Part of a small language model's weights: rotary positions.
MLP neurons of a small language model. Each row is named by its layer, matrix (down: output weights) and neuron, and shows model dimensions 160-255. Each number is 128 + 32 x the weight over its row's rms, rounded and kept within 0 to 255. Numbers have three digits each.
After each neuron's rows, "fires before" lists the tokens most often just after its 100 highest values on Wikipedia text that the model never trained on. A number after a token or word is its count.

L12.down524:148117085150127105115102094124141154093023114138124115132099142109102126091090062162112141136128136170105118073084137122118182204088139102135128142140123177151162079117061107100138115153122148115134164119161102146146077110167126187131117096103108209100077136125126093120102157093166118148
fires before: "=" 67, "," 9, "." 5

L12.down633:155170124134222169097054172122123096104133122161103130143106118152100128133088134111099135139140133093147110114111130120097181108158117136149068105064098187117121186106131128152088212108072136104133142130141166181107150158191088163134151156152185107089169136164087156107129091160084162081
fires before: "d" 31, "s" 12, "ed" 5, " the" 5, "ted" 4, " his" 4

L11.down218:119124146142115104086069140176108132151111135145104085172112076140100137140096104124084102147117161093167158197086130092122154128137151129099138079113123133094156199099114126089163149223107072135116179120124120134155140143161156137186182190175106246124091129173092173134121130137097188138
fires before: "s" 57, "d" 9, "  " 6

L6.down366:115134134102129096123127155255128151132110088164100085139117147143094127112118158149112111170148127119100119126124134125106141146100144135148132090179169093095108141143113138176090127132112095161118113138122161128147149134139143117106108124100136145118098159155120157113155134092104141091
fires before: "\n\n" 27, " He" 7, " The" 7, " In" 6, "\n" 4, " It" 4

L6.down759:153116100125093064143122128183171099159150134148134177114097113097139111179148183132150131095100067156124107129094132059102101152118102105125119137119171138085155098203151122108163092121156052149090117063169120107130075136162119168143146138119156164137123028062100150121086154130098157110
fires before: " |" 28, ":" 21, " /" 15, "\n" 4, "s" 4

L6.down702:164132106164126172173059187170111095157122132147084116145107150186140139158127093122079145114139156141146168138130113115133182149103156071093094138119127146142121104103088108169029162127078155178199121082178135079098139132177203118106164171151123137155175188089155170102113084105100174124
fires before: " the" 38, " to" 6, " The" 5, " her" 4, " by" 4

L13.down686:103155167142079123124117130025148110128101131067124074171200107112182110176099100138149137170158099080138097169086126092204128139143118113126139163137185132146063070110103037151109193160145083119110159075124124112100057092148066141180133138117138120114095127154119099158157130123125119129
fires before: ")" 18, "\n\n" 13, " is" 11, " was" 10, " in" 5, "\n" 5

L10.down6:099055138111138146126131102139150150082093148120137155124087150111119098092109149138127105107114116198132163140163161165170101146114090093138126112147153165142119150176112140080076157123073205129103208139133127141140099120128111158104149121101076080103100116124104090138164126152090055126
fires before: "," 24, " of" 16, "." 14, " and" 4, " that" 4

L11.down372:118156138160112127160114157142127115151166136138153098118133127129142135128130133133170121159132127116147133140123122097117156186135140146151098110141141103136128115124065094209132120144138117144126184105146159082114153151136118157107116114129118043122133091142133112140112145144121124128
fires before: "\n" 40, "=" 31, "\n\n" 20

L8.down591:146098134105142197157128109177076152117116100157172093153123105168157100134112128127135081155146128094105073190082180130108119158150206157139110103107168117120130112108106111174162183092182125129100102156120106114118116072091090099103180083128140173138114157128188123083132131109102123141
fires before: " |" 39, " season" 9, "–" 8, ":" 7

L13.down573:173153069132126133102160131135151090096089160117178134080181091145139090159117153141118115157117156129080133186101071132163121124109184185162103156141125113170107118122096129131137122142138064147167205129160145101194119138089104123090122099126125076178117202118129089102173196134087062151
fires before: "," 31, "." 13, " is" 10, " was" 9, " and" 7, " (" 6

L2.down313:098091135092193169129107164144149079131113140173129117170101155156143116149142135093118124077119120106099103129145130148169089121061133099104127129060106157152127156138134159129086152130055100126152139135155161144171134131173144137109133133120108143106152124148150175168153111130124123159
fires before: " the" 59, " a" 6

L11.down678:147193111142160133155165150131166131180106113134118125180028142110147095158090157110134175098091108107107153178123133098184145149095139089142173156167090200122165138091173114096160115141130081163150108123145114171142193124088142184142168107090137118121150123151138145104055086122061111081
fires before: " |" 29, ")" 13, "=" 7, "–" 6, "\n" 4, " census" 4

L10.down591:163130132166125125095111115119125127127036137120159148085148098117090145109081102166132084137149180128095123069121112165154101145130169109120111099175132134149139113140114159081084196143137165130076161091089138088079122146082138115136140119146050133171138209146160059120158123132105083107
fires before: "," 22, "." 18, " and" 14, " in" 5, " from" 5

L11.down206:085053131142125103112132115177128102175125117175070108150083127101124181143135144121075158129148150103158128095080123104103138151194180136076115142150138101056156091165126130094079081109094121108130126128151122175144165101115128136143161082083112189136111179123145162149157103104117152102
fires before: "s" 59

L13.down439:133117138126152126097117124168172131193070113140136198151124120138199124120111117144128084098112122136171163155099107169169093104133092150081088110188168171122119094144145161106114128133139169179117164079164129079097145113158097137079176111111056184147125147107145111214089171130109071183
fires before: " of" 32, ":" 9, " and" 9, "\n" 7, "\n\n" 6, " in" 6

L11.down167:165103113117098121206120137134102096152113152100117164110069078074161131113076094054073186122109123153095094155095119113091170110118100088132118109142211108129145078125113095160107125087128187125119178093105134121098125086147170136218158097107154074106073112104127097144154107154114136170
fires before: " |" 21, "\n" 18, "=" 17, "\n\n" 8, "s" 5

L4.down160:131150135109143129119076098097157102129070092115125121124184146139116158142105077115144076141147136128142148101110183129097128163129139127107127120086132109103132116132129134130152155110132092151082136120103112108070105144170093148141147139173150140158106139129189066119102181169090120166
fires before: " by" 19, " in" 14, " to" 9, " on" 8, "." 7, " the" 4

L10.down158:093130126106134177143079106210142139070173144151152137131073184144074095089081100152119155169164151139112108184148122117129087162137159100097113053155112143139141108150062147139240125109112115141172192115113185082074061104137178103112093151116093099089148130156159147077153121177152107081
fires before: "|" 71, "–" 10, " |" 8, "." 6, ":" 4

L11.down15:124203163091147133178134133105164119151182102141140040092147168104115131148138107117140179093133128130116063081151097172099060155114181111092115112138130127117077136125071107139111151143101084138222127111117137100114096095181166145174130192154092144139112128048113090162131127155171134108
fires before: " a" 28, " is" 10, " the" 5, ")" 4, " an" 4, "ow" 4

L10.down153:087137097137174108140137102117152150126145091224141188136095121203110142150102160107113120169164088192127125161149117143121093156166135099146104096145126161146121130152117085152095100187127127107191151114081125133171056148217137107077062095124157168115134142123130187119161145096112119095
fires before: "  " 24, "\n" 11, "\n\n" 7, " Democratic" 5, "00" 4